Weights of a small transformer language model.
Size: 11 layers, 8 heads of 64, MLP 2048 GeGLU, vocabulary 32000, 62.5M parameters.
Training: a variant of Adam for these matrices, 1047M tokens, 3994 steps.
MLP neurons of a small language model. Each row is named by its layer, matrix (gate and up: input weights) and neuron, and shows model dimensions 160-415. Each number is 128 + 32 x the weight over its row's rms, rounded and kept within 0 to 255. Numbers have three digits each. A neuron's up and down rows have the sign that makes its largest values positive.
After each neuron's rows, "fires after" lists the tokens most often just before its 100 highest values on Wikipedia text that the model never trained on. A number after a token or word is its count.

L6.gate1904:163145137137138115153101128141168119121122129102112115088130125187121139089119095142125131128151115100125118072089073156222198183201086128160123130163128152145154133121096068163093136085092132163151165121155150116192150107078134138176161159143154162146156157096126134133141127164169146112150135144140134139130095085157120131113123078094131115165123115108113071124178161187153110148090098114123153136185143126037140132127141188094163144186087110178147150112182184168101102136152132127189146086135102144091171160115124124134158147140133155141151154181089121186059150132116138131173141066163144143104144118135173123123134147104127104093180129172097091111110144121090177137102084109157159141086119140045165121098111155167133033117086129113115125078118129137107151087157157
L6.up1904:154164206063159127162115123077098116089136170101093105166073110130139153110133129099156089134112133094106159134165072168104105097150067095119142178067127094208119114106147149156151092132115150161181121137162196107114120121104172120142133122156095138153079146176111127120206114090159158112121129202134103127144136148112096130153127112073138132108162107115173087154137051125129138136166119138096099117114186137105175057138070108138175167143113101057085171117145123054114163091151110098209163154125084174134154127133116123142151145110139210092164093179145134115080163136170165164125088102187109157121143103099155076136124104217103101120106197146066113091138159118173189157138089104172140145101100183130146164142152105138153099090170115154168085067114147112149194165102127
fires after: "." 12, " Go" 12, "'" 10, " U" 9, "C" 7, "year" 5

L7.gate1780:149118159057120065126172114145071151130149172134172151113099157179155219124116129095078082114072181123121112100117109126127183195135110148103115127113080123119163124086176173016133117185143217120075137120114145078136148124130118131088138110160164100078119154145093128170137121173127207163136115137132155105137083133092208176140118160105150149064124104175124166162111173098137155138102043153177106173089117077066091109194099085157114116118134155124123138110095149118110125138198138130171114128147109129107131165061146154119137112081131120135102125103154180098177128121132126113181120130088120143142165117049132129151138119152089044161140148148144114062107151088146158147115066128164077093143103081101134116124128092148141111089141161091189094096098129089147070151143140
L7.up1780:173116109091080130135174162143129156104194146126163120109098118094119184152136118187082129110124150090077146186083102072109104087098133084109128174188101154074149097093113136178092116174167145181100145142162115151096116161156098113136138117152123131173160139073171096105096084124162172180135133099129197130141109178156123110188104152107140175131122214124104159084145182125175148119067077129113101126141093135132081053128167170182143146154095199122126083075079137107129125118098059138136125089138149151104166082115145145103120158141145095151158132085141110108105156087173107080142121177133148094093115165116095118111124095085115132134140150095136139153115187205129111113095105114162098062125113099125102091108124112134117164169151130100137156092147100122131111123127160
fires after: " |" 36, "-" 26, " and" 9, " –" 4, "|" 4

L7.gate333:096123044127112107114227121122151109129100109169178058109118141059071181143132150142126078106091097071120091195146151160128137112145077131120123140138166128120141089155195124076124141166142112137104153125080127124114168118105149070108128122126135180138102147132108138147157187227133127075182105121124109132117130151106076096151156118118105090130133082129111138128161094107017144128097153136139145126087148145127166147184181081108108147091094101150059195115111047119123158130168130135119161135160147121080078152161100132145124127164147056115081147135112150123110043131091112126090101113159106105202090130076161142109126176130130106113096100144123085120079116101168096090166100104120087088094142137159130084073072098123109103129122113100101157096146153051199107163125179
L7.up333:170132108147194158101164117131151159111167182114097116133168089107162114188103123191167122092165103185167162171063124138139142114141089183120064146124123074151088201127125127149133161102142178161128075152084112118146204142049130128072157150123156096115090170134091126144174131142122075097132108085095112129138105103130122136138091123180092130162083138110097147100168117176105161100111083105154221132111148161118104127134128118092112193123118141086108167135145104096203200118130140071144133163139058157110096116139182068132131041132167173111091110121055156095094099167199124106121111139133081125130144163109157090107069111096091116137185022131099113110152114155134111158098118095105102098062075133072149098104088176148134153086154157142092064101108121150166145123167121
fires after: " the" 32, "," 25, "'" 5

L6.gate1629:096125090074112139088179142135074171097119086163121142155092115109139117185114067106124062117118132140187097119187133168125208138121130132063150083144176122091111106183156139143123110129142149129133126148066143081126090123132131139133136101124154067166127122096094182151152086134130175137126117084112143139142161160132187102146119144024105125135149168134097125130142153109057133112150062085149137093172136147102167095132134147104120108072128104087176143150100104142184126134122088106155142099135141128090124046152190126164172082129080205170155110130137097107179085153110106104114111104118129141147083102116175107199146147121175090143103119183116157103182084211104080174130073128143117129106105184156146080106119131150184157090175147126108128117121166131147133111088149
L6.up1629:108158126124098107129175187159122169208060169146092126110182170123094144107120139156162121129134162147086111149093111157146181119128173105128114181108165118120114122144130113144035154102124153115070124095110100054135124115086100185141107096112188135103146085100108157090108124082105136101159109113087159137137109176069211136164128153173099168126131162118134069151128138149093053125075136133149120109123148153189062138163157141172122118141052153165182087134102106135165154122128029169152094120153134155134157115145151183111150103117065129157134099147133109139109171122137126145114085145114127157162109114088118212106152190126177064120131169094189152123133132166073061091185116124094101106140142170154088119170123153153149141103125129078123180119129108123186147150155096
fires after: " |" 59, "," 7, "-" 4, " James" 4

L7.gate114:095167139136093068158191146131125226129092151139161109114142150074075124096167096157090204150130129147116089118176144124153140080136162137139111122113115149106141138126106091141146107107109190113093158129139094091160106163067107149145067160174123091077139135172113094099114143126092135081139139162086106084105096163160087115108152106140102116073125164146116122125083171082121143085097143053156140115129191070039136135114145126108097126146172121104147194169127189164112108104075097154183122108146178132154148119125158140117083066096174153161122157155160121110110175140148120142145105184158136018073175113147101163096119133107190114116151127146163159135137187059102119154086177130112151182134138173128128133085136080086123048160156081098069139082095115073145203063146088
L7.up114:135098132184109085125098099139097132192102091090085180152149114167115084117106137127155195093130082156143106122145121189135060074122121090106118215097131174135102099116094151119091137107125155122173146160160108120110125135136097183163114121129156144079127145136159113141123115131077167050136100132110159154067150077150169118126100173118119170068113081226143117100128151104143109187095122148174083084155181137132115110121139089068121182140093132102130148071090054119100178165133136165064130104147111057144160156141112112142143139127150092158063150154169166149140110101158091078100170155128149175108117143117143176147111153125123157047162156138102143138161126139149156146102177102126118107149093145130167122182127186130132100127140144096041091119141150100051119090099104
fires after: "|" 29, " |" 20, " Vol" 12, " Pen" 5, " Val" 5

L6.gate250:102182152138101135095164122120091108151182172144182145141071150114130150158125101207112145150103112192118151114195190139080121117111120225053110140148109154088128108136060113135115149125147109112075084150094136145105167100124092177161143163124140149150135109146095118134176087148167169086126143091105113082106120109107107128124135116098081145090141131084083119166108165145172137128141097135133154135079153082121116157064071114206101127117130102132115134134121159150123166120144118123113124155167105158107144138134149163127124125106090113117148191093067158131151106151106042125163169181068132082095114106136072115101136088097121143108130093105153143147087089123127094158177138078165137133120136110116168107097162126154107111122165123125127128086057142076160154197120086
L6.up250:096164085141117139108075137123129149101101092103106193143122180120081149120175152129128174077110156126107163106167141128138153142153124183140150125201115173166116132092151161097175103126160115104141173172161156131152161092180125089155183123088127121103195115128118139133180130130189109123123106142166144154110142124152152149144124048143117161185152116174156150129089116112140089209166036084185088100162120185106172120101127148103093173134121167112129084163129104199086156111126157157116100085142124094137132137139107097171112192151131052135092115119133163139113134087148128107176140201167121060188178181094191141080146174131104082119090098113097155132102147103142156146147169133165151068157132145139144103102130148163178134090186184130132150150160137109113080108098156
fires after: "N" 32, " |" 22, ":" 13, "|" 8

L7.gate1004:182102190188119173097152126083163123172133120099087156100152157053097131137085190101137158143142125133128065070113133140157189117177169084209131107115161170137123123102158107121126139113081199161081139082173138105112135116118170124103124120120096094116088146121132146131068120083136123195129167145143135107185155151121153116122141226143084128140089097142125123135114121173150171109137090099197073127130108181119121121121175191089129120123128126160125136158165136124099113172087111106172120130156088149135154096130151148163077161088140104117115116145117146131128141174126134139150135115136175145115132070128152112175169136134092119067176182129073155174099119078200153148104104099129164089169117155127122136117058105079151154066162136140124073144186110129089135114172085
L7.up1004:138123170165068221101088086092199148091143143063151058088121129084116132156196106195090114109120117140139100150134154100075127155103161108106158176144096159073125137115106187137126131173151118084123096086146117084085122120132138111136081066125134108162121146127127102177164078104119165217121180101126114123135106075076125144147103169116129150111102193126077095122129090158167119080154114152112118079048126133132161136135077103164158080136147171093121107136147143053161153139111160101135106067162147184125113154104089100159117149134128161151163134137166125168098158099092159148100160134101125202134133111121073162101148068111105222100180125170125166121133126029144106168137143133154110110113139145103122135090131141070076129183157128150086180112107113148160101086147165
fires after: " |" 69, ";" 5, "|" 5

L7.gate1015:102116131140114090132096070131135110154105114122188157087068116119122077167153142135142167170102127094119099103137089099191106087170145125086148105143135134110101153118135158120137141079202144111101175136111088097133117122165118125193129145130130152122173128119202101119109117133094120162166131072151091096042188170174098112145075139147082208149034103170135119139133204182139141144110132130118072118139149100153178123071121118102166117175162117118127090134154155064155095178152116166140134083090096145105109123110159117110115083057081128178087066187113134164110088148134159111148143174103105082211118079177102130121088161133166133140092103116160051114123124151107121199151113171167132145096142128176164122116097129147106168150119125132137158073107188075104096106113198
L7.up1015:173187105081096174150154117086068055115156167069081138147141225110163125134140066137131089150074125066178119203111151081130127158151145103119141100105124161104147128158153175142149179117204152085079083128120151126154058139120055133106113136158163151121172154071120097099130116116108195158143076103057144111176094091125145101093138119163130155131096147137128131108104145116156136135120170118135066135093119134093147157126185160076100085145096149220125128122135114147155087124161082131113098167081112125125135154116171175133169166162127107129081105050152127125152123168174188092095127174104087205168103123062129081131157166106143105148149144121123137144136108179147109136090101171156151092112109182115115162047106084096114160098108160125131091199154141141071149115145139
fires after: " |" 67, "-" 6, ";" 5, "|" 4, " " 4

L6.gate756:106101088092134127130160124154157121143074141119173142148096151124095128095103182120099152117093118148122122128124137122146136113222060175147131143138122118130129096148146090065144113113112130150079133074123142148135149073156171153085111137171152133129133071135114185106143150100154119124138157125115132104190110173159156108214164147096077119091194145163146108136109138111116164102084132098147140111161085094099113116088066120172112131107168198122117136130120140157120128108138065121115187121148163093110045127119148157117176124135193105138131158201109113157118148118111117201173146095143179135127104067131127118182074116162129091110145133112165132113116138100089052134154096058118108096131140129169111068090171156156168090144189103112117148186194159135130182129200113
L6.up756:096201132156183130120083085106115124156141078170111149111182110107117125117130112133179140061139101130138155144140117186145212097111143143106155156100170115091154163117138136127152105062103179108134125110101106157178136118050083114144093089107138132098134131186134171096131143112183116115168067136086161091143160105128114108107048118236101085178139052117139167138128130128137128129163145130146064134142235150117126066151164162170097192077172164130115108077150080138149096119097115066149159121135099091099144072124095106156131113078104141133125143136146137129066115201116128144160132145067097149162117134155028106110133127085051095103084083174125133165130131131144097097065088147145135109136109110124097131135114096120140134084096159136138151169111118185128149131067133
fires after: "." 59, "," 8, " the" 4

L6.gate1810:093184090154132048122238131101237116122126091113080163143116160162147136107053154170114106112123057151087108130110147088141113087138110110108115152178146187099127168147122162104156173148146070063136155129131112113078122129064122130078084181214126191146094173118100134058133118143097139161137062085061116106142150161069136175122097160183153126127033118126161099171064129178128182136115089126155125141098109135113104110128121156145069170131141112152157165125146113093164128130144124079084152151103127171138135118137102159104108171151155127171107100141137131077094183073089081148073142127155107102158092149100136167071109154126128152121087113115149147118178093155124130113133159200118064098157132086177189195108100096131057105131098122139121124113128156089130095097132125
L6.up1810:118116114154165152157122118113116104155160129139108113133092168152134120160108102095143120098176187134147166129149161084173114112066112086117108154149146070152116175158101104146139128157131120124122112146099098130137123135130088094127197143081105144082110110115177122129170126107094143134059194108119120117165100132150128105071113138122097133098097125178079182131114147153123215156166102163167167162113099145101131165059156163204109135141136125127221097139141162181111098110100077122067083174173110172168111123110147144106078218142110145155097125115121141145088137101150097105094119099170090120106093112125080125111153117142085107130160177113170153170193188179093135154137178140109119119101183126124097160174081107082134097126128161170136167169092152106184153161132059
fires after: "\n" 32, ":" 10, "-" 9, " (" 5

L7.gate164:161143113103100142147180116119134119137132148072093118092124150164152143095135118143095104156075088141131154162174087114179188153123140107066150124149112150143045069107167111073106166138160074132142158175096102123160116108158162136118103146085150170106148070107094152100084051072147156085117189081116135132099074151111171122153124174108121157139137110139142137142117127098118114121096129178149123121154078131130147132179157155081114111107117106161090131140172151120118136148173113121099072104147166117150155101200135129096166065183100142135102102187154110172152128178105119136162088146156076122152132074090113161112089106167054103131109146148126127120110135127099123143130109125104157114095136147107164179110094155140108171072133071120151187126184136119159095157157112
L7.up164:075140135144109138119189107092117061142093091129150133056165169147157100124151111105097063145123104072145181104182132093140117180145123138081155143108115137143062135148188184137121183143109115086134152124099092092175139085160172097122135107125148120124127049109123160107147124165147185186146104135139109105156113162110156128126132182176145169147132170176178114148063180107145124112080128121156162122135114132092139119215170147104079142122069137156144181125151146134154141096133135092122134135119160120100081152122173196123160112167139112158152155110162129122151127112110122087180075091141081139155112080126113159138093171109117089142095154122112152110104098200143020101112126129168124119108200121089198159138092085071085184143148143136146169068121158092168092190109168
fires after: " |" 34, " and" 20, "," 9, " (" 8, "s" 4

L7.gate1087:143120121113088207118147127092083144098135143147116199089113078174110142114108113101140154097135111111120181140125067140176087103170088091131112196102106134183161176096113100109124116078107209111124096183119103075125112157111148126128149193131109143086174111168137121126111123170108160113093089060145128094150192089131077125158122144096099100166142149167138113156079174060059168139147114118129123145133113219067166075101118067057076088101116145141101125113131127143163058124111109092115151151122163121074104110159170161115115150144100199137173140196099129112082142104087121098093124135102147116089080123113134155115064149124153160136121108082057147127073156079164109126106106080165104111114108126130125143130122114234121158091118055072075117142118164133110150097162087
L7.up1087:081119158106082060139109190081123155100055186091114112116175155102139142129092076140177128120076160143067116078107074125108180083159087081125115092119075098054078183100142100107061097124125126124052113117091109086091173141082103099189161168132169120088181138112146089146130160105156128079165094149071153121144130145132201165082144114148157139133078132131107117056148180137153128109144205125126136089202101125165127103149166143134106154149085097107129177156104113081160132121133131133168094160100157154134136142080145131104180126112112131130138082111130128127113050169165141168135083168099113140115147111180150118133141170181057119083102144091114088136093163142177064135167142156092141136155194132126097128121090090090073115142113142166116111097115142159136131123084123
fires after: "|" 58, " |" 9, "-" 7

L6.gate1714:124128151108117116107120120112145099177142133064150122043128126085187101144172118135109165128062073114172137115109164101130115135124134112119105103162135120143035119153123146150070153108085154145144127150155100143113098082055154132095148178082126145053167138079155118149091141132072125175065123122102128121130058148080156104177126119137079155095118100096156153132160133112132150169120122122109052173117085166104107149159109156120125112167071168115110128109146120160109144124167107156152131166102149141147159105082086143157096098135168128115119112198194181104113122133102133155077083146117170151051119124096106086152121159116074195135090093140160139120128125121129144153112132171145161141175137161131105175069149130072065148092182164117143118071163130075126117063139058
L6.up1714:138141148110125141110151124086095182138185166108081097139183116197138123114056082125097075186100147114061190161169115133093128099085178124147081112126089161086054113106134154114123141141194142165114117145157153085154150177164219054191133092161132129118107123129131177098162132147157171146166066187118148116207173125115100155096118127147140130099081115172162104095108119141116144118075068127147127159137146115116074072123088098195120163178096085133097139141148077159141149046148031133177081105058084183145105126176086119093103169107097063074126082088128097142148109080139137146116116133114091097155083091165158160092215117059085080130132124151135088072102151143134061129108126080097108191170125177090134080142133142143139147033152150136143141152114089114101106038131138
fires after: "|" 37, " |" 32, "-" 23

L6.gate1264:071162188131116144085132106077169126152162142111176164115155136140124120124125115117083146170158104114099156124160185124124143137142149165088147164141205134082143089130099124149091175119109116147119134168110136200097172061108106186112111186125091117067210088116186150146159079140129153174133120125143129109102146135124106145127120161158127097156166143127090155168135163131168165118095088114163155200116148076162112147052120060149130149143153141078189104074172164128126163137163066116157120124106131129096109091192187201132141146131134134122145148111150174116123167125169114154046101115151099101155170106082088074071124129137170167091172125140150182142136140182114160169147075158132132142109119127176122183119117090131120142052176132096124119144145118171176074073132106
L6.up1264:146178117151157149168194122093074098131119119079132074128150022185097115137127198110112081119077164155147154155081130119137151090144132091113105083145124066108084131107136143132150156124166171147087080097159103077127125118137121067106088123156174117124093127137090148119180085153109120101139143123085160114151091095122154107121120120136132156158213150096095158121145160144162154137161109133202108070094150113146132106127127181128125109126124179155112142153122136138159142132121142095069070146150084130111088140144177092081122102183081116119089128172130109127138145141113159099142130120093162120153126110117144159183150117158123107183190086150107148147101119130169086145102106064144091068038163188058114140128117130075096098101205142109108152156130072108194155140126108
fires after: "|" 30, "-" 22, " |" 20, " (" 5, " Liberal" 4

L7.gate1288:159157111076085119157156134155128103110110120081079155123129144093176118088161125065151140072128089100107155123087106112141202129109142137139184110111109087154171108177144100062070113082121097111109104057161083093141163110142106111100078094079138136075104058090149117090124113129118175170125119158085114094149155157084120176072096119118050148116102161102155152115108116114159181171132173127114117157121081173128148208110134136165111151118160145119131110123131148121195128131095151163153117095097091098202168083118162127104196130182187112153099094133184144140096119120155161141150085088040130176174141086146120164149158122114101161079172125100177120085097173091103141089103172109146129070164165158113154127121143164114131220132129138189144138153159144127107153117115112
L7.up1288:144176206107078145115124206129135135184152125157134128200152126193133090101175133164091105091085085164135140099060070132162099123178148169119150176113132087164152132192155101113102082166134129141154100077092114108103138139113134183120151185136108080181114079128116148144086125123088108100109162106173065127137134097204165078110177179137143152187123127136152101110131106130112083119152163145075112133171099104161135086123140141070170085158153140140163090162152179115086127123117155146109120153115132102073169114111147146111125161146145148124144149054135169079080091160129093097127157182116033082111151153122121107137174116087187162109166111132094186105088127131139106187125117129090119126098140121120110109121128087118090167153122158097133120109162134152104154100161097
fires after: " |" 49, " Shot" 6, "-" 5, "|" 4

L7.gate1714:136157110101134152141147080129121145174090137139095100150193129145176126147095149131138118162167138104150097109077098155150158078076129134148158172109095086186139135179141091114098121089154164112121115156106146141091131155068129131133099192083096209203089142193086181077141160137138139146121137114150159085119080090131080181148152159088201107097125128178084152177127122128158123122114177163142149102093124194077121118154076176188136160124157136136105145091134077146103096121138114151131133139138148134128085032127196121071142132112078202168163105179108166149128130174154092171124094103125134077133097177142154150124125109119151075073120116120077139174109120060164095114158129175144176091109147111148176055072082069159150061150111111149114163125137134117189082180116105
L7.up1714:161102064165109091101107146147156159101117111193090106159108121061103161154087068166087128120147146148148162112132146139157169121112159174089087118153167172126141125099073182110180102156072187110079118144104156129104095136136152107133111094175178083121132102133171125191108098118114107134138111113162169087123144165132171087187085125122142151135150089090067072086144096078087059137148159120122100123112150114148125127168172139169203166117140126138126082106143086123156181157170117106139150120138110145137121161104106139113084132114154141096158121105153117148141104100136157183070171122100164140077149125149115088083196093113084090121077126190128091102121097090142130108108109116118095132098110098162098074181113125152085140115125154085162174105139189145102137169135152
fires after: " |" 41, " 116" 5, " 5" 5

L7.gate1466:135142138173099133094174156117160104174094136139140112173073130221136133112099161085116141131073132123125102097082104079119151116146080160179169131187140116093138151135158172137139145150127153101132070153136135104162146045161148071108133079116201154101114094135173086096114093132143176174152178124163139134106107097096134155112089116096133151061122172092106106117097087124147137101099115139114100115140068085157173170080136171107175126092169120111117097161105115122099078133127107159105081154159139149083123170154155148201102127108129182143080139136098167131096121133129149174128090182129098157176155153098085152167136117174164126127071132096225176160094157131085100115146117163144095139051164152109100173148119116118094135111123142091137156106107144106138102180155150
L7.up1466:130161123123177120113137158117148092134095073108150147076164176097180121142170063133133090118076097083084146125133135143093085155114178122180123102163135134075156102154156110225123140130141158160170130131107138160081128138156189077118130128087118128112116142140152095157124114140088134151066094154078092132154095196087115169179125144125077133099080176167079146111146182121090120140170128144113116099131099113176164112096141138102120083151161144105110108122139192095157149053164118073161124094123147075137085080129105139136121167153188110124161142054172137163111059100154209090153162122166110097124152128121180122181086111089134125135106099159151158229146133164068114148105105191139068081064123105034124131114049122113127146078094134099177120099126137147105137157063155
fires after: " |" 72

L7.gate1591:120175084182122075107184133168108071174120155147108157142141080098111111151153149118085132191111105074086159135088165119142164100149079110053195141183140166122107144124071164102117094110110128105069128106118133148140142055140139140154171161114161167126108101129107117088150121208157118212120134136136123140138179145115183107072146112126074128157112154104149145088101160119054125128107136103195105148107095179165083101146112108153154125097223164136090120116176073202144115111168108121156139182108109100117077114123096086113112131137114107145103099136131171096120085116106080123066106075127142111174146160085090144116119159081107132117133112117120078146127129143134081097152087118153120099145110142136126098122079127122118119090085191092090067107128144153128135109132158
L7.up1591:164124125142182124162107094132126122102103134175149127108123102178162116140143052163157102094075103125178104148109115130129110135114161113103156079155134118088158155107159129122128181131131102091168099148173147124107145130123073154063094101113150135153113105179145169110133067173158083163067087125163132148145086174168133131150059072142135135137132126135111075095168149107105113101178182166164147124110151108091094141184174141074096125097132112093102127129129120146151158112152151172152082114148129125160164110100118133125124175159151122120174081101099126162185072158135143157112104130114058168124203168148081122160125111120150109144088111165177129078145155127106158180185122132061041097105105100114161179178138137122110112137110098104116166129061147135158149136078164
fires after: " the" 40, "s" 9, " and" 5, " \"" 4

L7.gate1099:104101133102138129132180117132142147150111119151148116111090157103120127080148065139100125141173085214120138156122113064142109166100111157136173146106184137065143079108076124087148109137084100123141119080151093100151101114095142111131188103065100093098123107122171104110120113129108122089163081197105123084138090156117095141138133126177128104165126097129090117166078190175144220120151169111138097200138097154113122193102151116125114116224162170114128086129091159043065181104092114034137140122124112167109080124157179090155109132103150109171173135166158173096132050086154118098050136148132172152157110101112142137107105160159142108156141185124108083149151123130085143122130110091115104082077152114092150102114128101140060179092124149120160127126109183113114100109151134
L7.up1099:154160083079155116090128095178106143105121112119096096131129135145190151175181191106062120080122085117121113098089137110137121176117111058110112127116137117134121131160132168080101161093115068123144133125157184092092124195115170133129114192107129095129132164139127078113103105170176066141106135179106110125079182112126091162175116148099142188141076099128105211051226112117155148163149137100218146217126143186119131101125122130130141109119130154128089096111141148150124138141061123161178152132167189138128184111169116145141096159125134125128146156133138155179082192144107078137162196188172175143082141148127118107152085129152180118120118100135135121115100151066126111167124102118132130140113122184100128188099078167175177108160110126136058162141157101143048181149131126
fires after: " |" 54

L6.gate104:117134179144151066088085135095164107143180100107094109050149072134178118158124100086142151098145110141095126164133069136083130159137143102108152080152181182160128130127151069129093138139151166133132079090058111135138079115094185110164124207110078055141153114108161111132072164129121114101129080136118135155115086091151162083142089117133153088151065106192181098096135143117149164079174108096172214084142092090145181106123121142118132127123146099139114123103170178101095159083123145153107170099097135113098154103126169125094109136061131110122094109138121165121182120192067136120157145122101183147094102130128153141099093128116106145152117122181146113079134146138162150120125138119119165124131163165118162138079076087112133129164174115106106130110160081100091168113170144
L6.up104:124115125193123111173125170141107097097076136141100138128161131091123159192147111112145119143157122062156138122186112071149144057177126095155148140099136143137156136116117071085048161103075127142144114129166112093150138092125198064198168087061093092164160097094156119121102172166165135110125085120153167110148051121137102076167082139146173143162148076125151137100131097152144115151116140090158156157097147124123169138098118119116099174179107117118119149076145095144090182161140079099099053181107134141136120099095080108135101100143159036088143097120160133122086131153085127157139127150155134129121141151134106117101154103126155133065102159145122123134145121108120165143141168072084082155075134084166082145135116170126097146145068101126099160151156125130103101123092203
fires after: " |" 62, " Eyes" 4, " 1" 4

L6.gate135:093153075095129103104187101088113170095144151124032094127197129162141108082134169131118176133124193119113164150136105174123155175086148085133143154134164144170076147110121111124119135122074171089144170100134121124144165108086107073121140170125127141072122117033157077075150120114071162203180106134124118115151123156081082140148138158159132181145154101106065136124099152141105182109110138101187157145121093144153138136097194166168087125097195193119108138087103158146150124118140071098145168190097153147129097141158102114152051108186132150121133130188080190126150120119141073071130147119149135111137114186061127097079115168099149127170112078118134062127127161174150099077113179128119205114093128195136098118093096087152123120098111170146126180147146151094095087095151124
L6.up135:112094136169090169125092125093140100137107167122208173120132134118137097129093124129085069130129071158113106184131157084197090151125138116121152103090113142086121146158169079164095153069083082152069200144118102090122125108106130169129115159152151167118152116116115038152136111153125078185122145113138129106111162147137133137155142087098121143151106102118130106098192151140101137071175117166168090185091117165187181115218125124129147123174099121107065067158102166110089168155098134120161128195084095114139123146127162129136173133080144153113109130103141150166173074145137176113189090168169099181148138093119122125115135175143180081102092128160138132158112143111102163204098072199166099107139117147110114118160120097123110154076130108151152156104151171150092138082125123
fires after: " |" 100

L6.gate277:144155083119108134103112133109129067088134133132127150159131113089109133139090098146156131171104082100137098141133127101150203092143091176169096157189140218172145103160124089152154117119124172073159093083084107082108131091097123107148137171105164143156138127154146127111141138110143115153112113191103114101129135095092119178125119094085158178154121157163183089103109170142124096123118101159186043101139156116112122116136136166092117127095158123192138115097123089127107114099104113127173087154153088097163082163198142099177180158162172166156150067137146148143047126111106154118108065105078137092087124091119133141116088118100186136158169121102034107101068130081107203089164112117094174100083120142136145102127177125132157131159084206133138142161151157136141117202189096
L6.up277:166168125120114180083144094069107145132143144144123194101165110112075081129119106168082123165100128148148151115142153156129113173097109124098123115159155247116119089149113117093144131121185179165145102158132149116147107182115110160045158128105092151138097079104103072056127098141157064161104051080092152171121106126116124101088119067088141099168073169115165068121061125147169116187101130136107097129088130130087147094127121106148158124149171108094158164145078154140109120135130111118143128122131135132099104134145127155127156115108150135150084037085137156125195167096095142101142099109112097144115158109200158125136126126100153140219123179100098152189154108123103125174081115122113174160090093127086145165153155083121150170105117109193112154076122142123122177107152085
fires after: " |" 32, "\n" 19, "|" 13, " /" 12, " R" 7

L7.gate1696:181103107133129133065137090108115167117071140129162090069068088093152126132078142118118121082171129124144074109043143096187123116127123120148121119098170097153139108194092072103182088042127138123129073112147156120110117132104109132062018160136111122127137097148133067106131111115078113132112114089116133109178163116073125198079098130147097117159084155122153160087155183203116142128127148121121083084158160123171082135158087122151148068158208127196126109098097187160108159124100114159168127144097131181084146136118136177163109123092143156071081143115108150068090167160166090142162149092079141115077127135109128137152147113152136167182136142119087125126171092122091130074113130073103155082176142116107139107083099116103145131063072130149177178143138145216132169141131090
L7.up1696:132167181084153132134122123127135143148189148099130066154134075162208089132082139077089089100159103110180114182143156175087182131098182099110117153115191187146151149104180117115112097121107132097134165151157116081101134157166155131153139142206073100204096150130118123139174124188070114155087160110115087136066127114122094100141087106138090085097116110107143109125123134158104072089185094100087081131155123099107104104143090099091114117126091118117112097140147167128110138183132185085146141178127056181115127101099071167050123178129170137142182122135173172118115096112139141062164133096149117117130074102148124075142161155127162100198118139094143114121104113145105138138168110135136130124141127066104109159125105092132192130193093134123188140161127109091143180110167101
fires after: " |" 59, "|" 8, " United" 6, " of" 5

L6.gate1787:146060119158083160155117135111132115087153151106111129059089130095119111114083063170058075099045159131120179120140126134134134103196132088167164116111126153100102127158178078082096155078116201116038116160125072094145158157121140140142091164098134132166106096102132099093102112093147164179081066139125117135097052106192160112095079099094094104146193162156094105151109207156121123056154183108198115157087204123096170127144161113068103084132177107112151176122138147063087148124154118159120137109124139163149110131130147152137174102098067141108172120118126137140177132115143162135166167130128099178178187147099123104136152153111158100130169142123190116092125206120146126148136132109102103060087131135111141175107137083123135144124157196146153137125169143108145161106051176
L6.up1787:150175140209083106160133161042121103101140155112168138072076086114125137127120098143058124176098129159174157111129139092169152099147146023064118100187129135112090125189121099104126105155171145098077147108061105089118138114121110158119141139081109160163101113118164124077167079099125177186124122097066125097146099105167137173079069146108144199167166113143136181162100171101134109125112137175160085117158148103099178161098098110115205145138208134147145124151153160107138144124114152137119147098163127079097156069141137175095165110094106218091098132119130116144128098087175110137155147179108149154185145121107060163140167100149108151139126188075114187154165132118156160149169097097075128065117085116092136110125121128164120153118116104104161131100138121076144140159082150
fires after: " |" 38, " (" 14, "," 6, ":" 6, " –" 4

L7.gate767:138108109144121138117085124107146086193117075135097186092156165127127092069117154125099127153132134125101156150117072142143169103097134110158102070128160156120116160148114117097122141092074160094115146177041125146163141087154160122178145169108173157150150155116080220111124116122126119151126086112159122053174170130156096142110093114138111146071103103135070085076121141093121165127129163129158091086145078130171164104104124139118161152088151133121099157096170099077128092177099130147135163143127168134135099095135127095135094173147137142135121150097132166121135109145174141153160111101116117159132185088129125144161166164090103122134168155198161115105114176124166090163141106125131100138168083091161120098101098138152095105131178148126195139108153108065095097105115098
L7.up767:174075133147089108162185120127132130170086120123181115102088162119139168151165057101121149123132138132151117123087177102178136154111104131064119114108139135085112129160095138086128100185110172141165063148088148153108128071144117121154109103120139083155081100124127151161104138150117202128053115103100122119119075139123112145175087125132164139097085084192152103080193109146171113153153113142165149075093164135192119079040141080157152151194202073198104094073122153131149133151082137142102137144153147139089107158195159138112156144167095167148100092117070155198047121154144143125141101137114113117172145164082114117115104100177040113076146189147111118137104097103176139069127128140089130187162140107086118117107117148105117112089088118120126103167118103137095109134120122
fires after: " 1" 38, " 0" 9, " P" 9, " |" 7, " 5" 5, " 2" 4